MLP neurons of a small language model. Each row is named by its layer, matrix (gate and up: input weights) and neuron, and shows model dimensions 192-319. Each number is 128 + 24 x the weight over its row's rms, rounded and kept within 0 to 255. A neuron's up and down rows have the sign that makes its largest values positive.
After each neuron's rows, "fires in" lists the words (lower case) most often at its 100 highest values on Wikipedia text that the model never trained on. A number after a token or word is its count.

L4.gate954 [ 99  98 147 145  97  85 120 180 110 115 143 144 119 174 150 127 128 177  85  86 116 141  82 108 124 115 129  89 100 157 121 153 154 156 105 158 170  96 103 165 155 147 133 143 112 116 143 117 140 127 109 131 126 117 116  76  96 150 107 169 143  90 165 156  89 132 124  96 140 110 132 115 134  82 148 148  75 129  74 140 141 126  87 108 138 124 119  96 100 122 141 120 117 111 119 146 100 109 129 133 150 152 138  89 110 133 110 115  97 145 143  96 110 133  97 158 114 144 131 114 149 125 153  95 118 153 131  96]
L4.up954 [160 112 108 141 102 139 108  91 128 147  93 149 149 129 116 141 146 156 104  91 127 125 144 110 134 130 106  86 100 142 103 167 125 118 110 123 144 139 129 134 131 166 126 122  99 162 138 102 161 135  99  99 130 127 108 148 139 117 103 117 106  84  93 159 108 152 160  92 142 104 123 126 103 165 139 139  96 144 118  64 143 128 128 110 119 124 118 148 101 120 129 125 140 146 131 139 145 151 121 112 116 108 152 129 103 162 192 135 112 178 147 154 111 129 147 106 139 103 103 165 120 119 168 129 115 139  98 160]
fires in: "out" 24, "off" 9, "short" 6, "on" 5, "output" 4, "outside" 4

L4.gate917 [156 118 153 129 141 107 118 154 106 186 125 106  88 160 120 151 151 137  85 143 156 127 145 159 147 139 111 123 170 102 131 151 148 136 107 126 154 141 129 130 130 115 127 119 121 122 145 150 164 152 104 139 160 144  90 120 102 183 143 176  99 117  93  79  74  85 130 110 179 133 122 118 122 151 114 141  91 161  99 147 131  98 112 130 140  94 136 111 141 119 138 128  98 125  84 138 131 110 182 197 155 121 123 146 125 112 127 123 119 114 110  78 145 118 151 165 168 145 164 143  90 152 116 122  99 119 112 122]
L4.up917 [169 132 127 158 159 107  87 134 114 197 131 148 108 164 110 129 154 139 137 149 159 178 124 107 121 165 138 146 129 138 134 144 117 160 156 162 118 162 120 146 164  68 104 126 114 133 126 139 148 150  50 115 164 128 114 146 148 173 127 116 158  87 130 175  93 112 137  94 108 129 119 139 125  95 102 137 170 133 138 139 142 166 131 112 114 129 139 117 123 147  97 114 152 140 107 132 120 122 118 139 163 101 119 140 127 157 141 138 141 113 126 129  88  85 135 135 170 110 130 146 169 122 129 177 170 109 126 156]
fires in: "after" 30, "following" 15, "as" 12, "with" 7, "upon" 5, "throughout" 5

L3.gate416 [ 73 123 141 161 117 177 102 108 133 160 177 119 142 102 139 159 139 135 153 112 137 120 156 136 137  94  95 178 151 141 143 124 150  95 117 167 148 138 156 135  85 133 100 160 129  96 142  97 117 136 136 123 121 130 133 121 138 120 117 101 121 114 183 129 119 142 131 106 141 119 130 150 202 122 141 143 133 133 145 145 113 143 142 131 145 104  87  89 143 109 137  79 122 105 111 132 144 129 160 146 145 130  97 181 143 131  90 100 153 128 106 150 128 133 147 124 125 134 129 121 152 194 131 105 162  94 126 149]
L3.up416 [106 166 137 109 111  89 154 155 141 141 100 164  87 164  95 112 146 134 126 173 112 166 124 135 110  95 128 121 134 108 207 122 181 149  90 137 145 171 142 176 139  67 138 137 154 122 132 138 146 110 134 157 124 128 146  78 119 139 149 125 138 131 160  95 128 180 119 110 123 120  93 146 143 101 160 133  77 118 140  88 126 149 107  90 130 120  99  87 147 159 122 126 140 134 144 138 153 120 120 136 137 144 115 149 115 144 138 132 105 130 152 122  81 105 109  84 126 125 154 141 127 107 121 129  91 141 128 135]
fires in: "its" 59, "his" 13

L3.gate290 [ 99 136  93 146 133 124 110 149 110 106 100 109 139 134 183 129 121 154  89 180 190 109 137 118 148 138 145 119 116 152 141 138 132  77 160 153 147 156 150 136 120 131 182 114 123 131 178  90 197  91 138 135  56 152 113 129 133 109 154 163 135 117 174 116 144 116 119 119 147 157 139 105 122 147 141 115 112  98 125 116 111 137 149 150 149 139 108  69 122 154 159  75 126 141  95 146 102  91 137  93 108  87 127 143  81 151  85 145 111  83  92 118 130 144 148 105 124 138 112 125 103 100 130 146 162 117 138 152]
L3.up290 [123 125 156 122 113 138 151 142 116 158 103 107 129 114 142 128 148 108 138 173 159  92 111 115 101 178 133 104 112 145 148 150  90 153 149 121 189 160 156 134 152 152 163 168 113 110 145 133 180 141 121 113 117 107  84 115 136 109 127 134 132  97 162 119 102 101 121 144 153 115 154  93 119 156 178 117 104 106  71 163 141 134 139 105 143 119 164  86  94 127 126 118 103 142 111 169 147 119 120 103 114 131 161 112 114 107 151 113 102 146  98 164 163 108 137 159 123 113 126 186 135  78 139 115 124 142 148 162]
fires in: "of" 28, "for" 22, "in" 11, "to" 5

L4.gate82 [ 97 146 146 110 133  98 100 149 151 165 151  94 170 134 118 119 120 129  92 135 147 126 162 129 146 140 136 122 142 147 152 148 166  93 182 148 137 110 138 140 106 112 144 146 108  79 107  73 139 113 133 136 134 129 114  82 141 152 162 115 132 126  78 120 144 117 121 110 130 154 165 107 126 133 157 161 125 144 143 130 115 120  94 130 112 111 109 123 113 139 126 120 128 118 122 183 121 137 103 162 141 158 126 158 135 130 122  94  91 128 128 110 103 125 138 152 107 139 125 134 176 140 159 118 112  85 120 155]
L4.up82 [108 172 151 105 114 113 146 107 139 110 162  68 172 155 109 123 161 112 155 108  84 107 119 119 159 150 172 111 137 113 158 157 108 118 153 146 124 128 120 145 151  91  98 142 107  91 129 136 130  88 100 126 163 137 104 152 104 127 122 148 100 111 145  92 144  80 144 147 183 143 129 100 149 131 133 105 121 129 141 147 163 110 113 152 138 117 110  67 113 141 122 125  89 148 128 110 167 153  97 129 124 123 123 147 131 106  98 151 100 119 154 146 112 148 146 139 155 133 136 143 114 134 154  85 138 113 146 143]
fires in: "in" 45, "of" 20, "to" 7, "for" 6, "on" 5, "as" 4

L4.gate853 [115 143 142 127 148  73 149  97  78 140 104  95 125 132 147 151 131 140 130 168 137 139 161 141 174 120 125 112 104 184 147 184 152 113 132 123 139 149 105 159 106  95 135  96 156 121 140  89 116 136  71 137 135 115 115 137 118 154 145 116 112 124 143 163  60 143 109 163  85 135 138 100 149 187 137 165 122 116 148 152 108 136 141 127 141 126 123 104 135 161 128 119  89 116 136 116 153  99 148 164 158 100 144 125 133 181 162 142 145 122  82 109  90  95 175 154 144 130 134 131 143 137  87 127 138 177 101 109]
L4.up853 [156 142  95 128 145  84 149  88 126 106 135 153 148 113 118 138 100 117 106 137 132 163 103 147 138 154 108  99 153 110 164 109 122 148 106 165 113 124 147 138  89 115 115 136 148  97 125 116 132 108 116 126 164 140  74 132 114 195 102 110 152 130 139 152 106 105 120 151 105  88 137  94 154 128 149 108 161 171 151 142 133  82  87 132 108  82 166 131 106 162 107 143 131 140 102 121 136 121 130 102 162 102 127 107 100 180 145 125 160 107 175 136 128 147 124 133 173 154 169 122 133  99 166 109 130 138 134 113]
fires in: "of" 28, "during" 13, "following" 10, "throughout" 4, "to" 4, "unsponsored" 4

L4.gate496 [ 89 154 113 107 138 116 164 117 111 167 110 114 189 112 157 110  89 116 143 143 137 103 108 127 147 105  97 129 135 128 147 158 127 121 140 143 138 135 127 150 119 125 124 123 156 115 160 123  96 119 152 201 122 104 142 118 112 140 134 116 164 124 107 151  90 157 159 115 155 102 150 105 113  97 132 126 106 158 133 166 123 145 142 137 146 117 125 109  96 104 162 158 110 147 123  93  90 133 129 166 122 144  75 124 158 122 119 132 111 147 123 100 109 132 133 135 131 111 153 141 118 156 116 139 126  96 159 149]
L4.up496 [128  94 113 125 147 100 170 165  94 112 115 147 137 129 148 125  64  83 117 141  78 106 150 144 118 106  65 163 137  92 168 127 140 129 155 141 151 128 129 127 130 121 155 131 141 105 137 157  95  94 107 164 111 117 142 135 111 136 120 103 116 129 163 125 101 122 154 113 173  94 123 121 128 105 143 186 151 152 134 119 120 150 130 142 133 121 146 139 120 107 134 110 123 123 110  75 111 138 122 144 139 100  95 150 129 128 118  71 144 109 133 151 108 118 151 151 118 109 120 172 140 125 113 168 145  97 110  96]
fires in: "s" 83, "their" 5, "same" 4, "its" 4

L3.gate14 [ 99 122  99  96  94  87 123 136 145 141 111 160 141 117 148 119 127 122 141 120 130 125 130 123 146 135 123  88 131 112 119 127 105 145 110  73 163 188 106 143 124  78 136 146 135 131 153  87 193 132 155 152 183 131 107 105 131 110 159  79 163 151  95 137 142 129 136 111 141 163 145 166 162 173 149 164 115 135 143 135  92 158 141 108 154 117 121 135 143 128 160 141 121 125 135 156 128 101 123 159 110 126 190 141 169  95  78 134  94 136  96 159  80 158 159 146  95  90 175 154  90 105 144 122 157 122  80 145]
L3.up14 [147 122 113 107 181 107 128 121 110 159 120 134 125 146 120 172 142 149 119 100 158 103 154 134 104 126 106 118  99 177 152 141 123 106 134 124 158 113 143 139  96 136 137 130 151 100 152 146 119 137 141 159  92  99 136 154 155 151 122 120 135 116 116 166 105 112  98 125 147 143 125 117 111  87 119 127 144 137 140  98  91  72 117 171 111 154 157 154 122 162 127 125 120 106 130 107 167 135 128 127 141 158 112 130 130 131 141 138 143 136 158 127 139  97 100 122 123 101 130 150 139  92 143 108 114 140 160 141]
fires in: "s" 81, "its" 5

L4.gate192 [ 87 116 106 134 147 139  75 144 118 134  91 131 191 137 144 144 117 145 164 127 145 126 145 160 160  95 101 122 159 120 149 133 132 145 128 119 135 154 137 178 127 127 111 112 150 104 156 112 143 147 111 176 166 151 117 127  94 120 133  75  92 140 113 149 106 114 110 141 138 125 133 144 125 107 148 124 114 158 161 115 125 136 130 108 146 149 121 126 113 144 174 137 117 143 124 125 123 120 156 155 114 117 141 108  99 173  74 107 149 132 126 143 107 114 108 100 146 152 118 151 104 105 120 133 111 122 136 119]
L4.up192 [ 92 111 114 148 161  97 132 127 127 111 110 125 106 123 133 139 103 104 128 161 118 137 129 120 120 115 141  87 100 100 100  93 105 143 108 109 137 172 109 119 166 115 120 138 156 102 124 111 132 121 141 164 155 133 156 145  88 119 115 119 111 132 116 141 113  86 118  90 140  79 100 153  96 134 149 134 128 177 137 147 133  86  95 111 119  99 128 130 148 155 123 121 120 108 119 129 125  92 145 112 160 147  96 136  88 167 121 136 101 159 116 114  87 110 120 120 127  97 176 147 127 108 130 135 145  55 140 106]
fires in: "s" 64, "its" 13, "her" 6, "his" 6, "their" 5

L3.gate13 [121 101 127 118 134 133 142 129 154 153 112  94 132 112 171 103 134 139 113 144 120 146 113 147 124 131  82 102 119  89 151 134 123 146 120 126 173 168 113 194 111 146 150  80 139 118 140 135 129 127 137 144 143 133 155 141 107 135  98 129 187  97  82 143 134 144 125 117 159  91 134 118 127 121 164 106 139 125 131  97 151  97  90 102 113 128 119 118 146 105 116 127 120 152 159  99 148 149 161 133 101 168 139 111 125 128 127 142 169 134 167 133 130 101 148 148 116 125 135  98 164 108 148 125 100 109 140 144]
L3.up13 [122 144 125 149 106 150 141 100 156 128 116 129 107  54 145 126 115 143 156  54 105 125 144 130 144 158 115 127 103 163  76 115 142 150 159 152 118 130 104 123 104 160 154  96 178 157 111 102 146 138 132 124 158 115 140 156 110 109 127 124 149 131  88 136 159 137 122 101 169  91 129 113 122 110 134 141 138 154 140 138  85 100 102 101 124 132 125 119 151 140  93 112 133 146 147 103 111 111  86 126 112 168 107  83 128 136 116  60 106 178 182 113 112 124 131 136 149 145 142 112 146 129 191 131 152 112 145 134]
fires in: "from" 30, "backing" 7, "ring" 7, "loan" 6, "its" 5, "handed" 4

L3.gate230 [ 88 167 113 101 137  88 154 133 112 125 109 120 136 111  97  86 135  98 118 158  94 129  88 126 196 147 150 101 116 122 131 153  94 138 142 126 138 163 124 129 144 176 175 124 121 103 124  70 130 104 146 124 160 101 124  85 111 139 127 106 125 124 133 130 134 110 110 142 165 124 133 136 126 172 130 129 144 121  94 115 115 144 139  97 151 119 132  84  93 149 156 112 124 116 102 138 138 147 163 149 138 123 147 139 156 118 146 148 147 130 118 130  99 132 107 141 162 132 151 113 109  71 115 133 120  90 141 108]
L3.up230 [161 136 177 124 141  90 132 129 158 144 123 139 142 154 150 143  99 144 151 152 133 142 141 122 178 111 118 120 120 117 132 154 154 120 115 139 194 152 184 131 116 101 191  95 140  88 162 147 123 111 117 137 151 150 155 101 136  98 120  90 102 123 148 115 131 121 145 106 141 133 162 115  94 136 167 132 108 166  82 130 132  83 100 112 137  91 124  77 142 119 121 123  95  86 109 127 141  94 148 138 153 138 188 103 101 148 132 180 188 161 144 134 126 119 123 130 177 138 105 115 120  74 144 120 120 100 102 125]
fires in: "of" 40, "during" 19, "throughout" 12, "following" 4, "for" 4

L3.gate726 [117 132 166 100 140 116 119 103 115 130 124 147 139 139 118 134 146  88 137 121 109 145  96 144 125  56 130 109 135 174  96 113 105 116 114 170 138 119 104 147 185  91 120 128 149 109 134 164 139 153 130 150 137  81 123 114 102 189  88 118 137 101 152 107  97 118 103 108 116 141 111 126 114 115 124 140  89 162 134  84 114  86 171 155 127 109 126 125 127 151 134 169 140 114 164 121 171 119  81 105  91  95 133 135 138 131 156 127 148 112  97 122 139 109 135 127  68 133 166 140 122 138 146 148 151 138  95 151]
L3.up726 [134 104  94 126 153 179 102 122 108 162 135 129 144 126  92 110 150 127 117 145  96 162  98 120 108  89 106 138 149 168 163 133 117 150 147 146 191 134 108 138 114 102 117 116 104 151 104 135 142 144  90 121 120 106 118 160 131 112 122 110 157 129  72 119 106 127  92 149 137 136 185 166 119 105  93 102 138  98 106  76 104 132 152 116 124 127 142 115 148 114  81 101  89 108 157 111 153 130 127  79 126 152  92 104  81 158 145 130 124 148 121 146  73 120 137 151 108 107 173 144 112 126  82 131 137  42 110 134]
fires in: "after" 65, "for" 11, "with" 7, "following" 5, "before" 4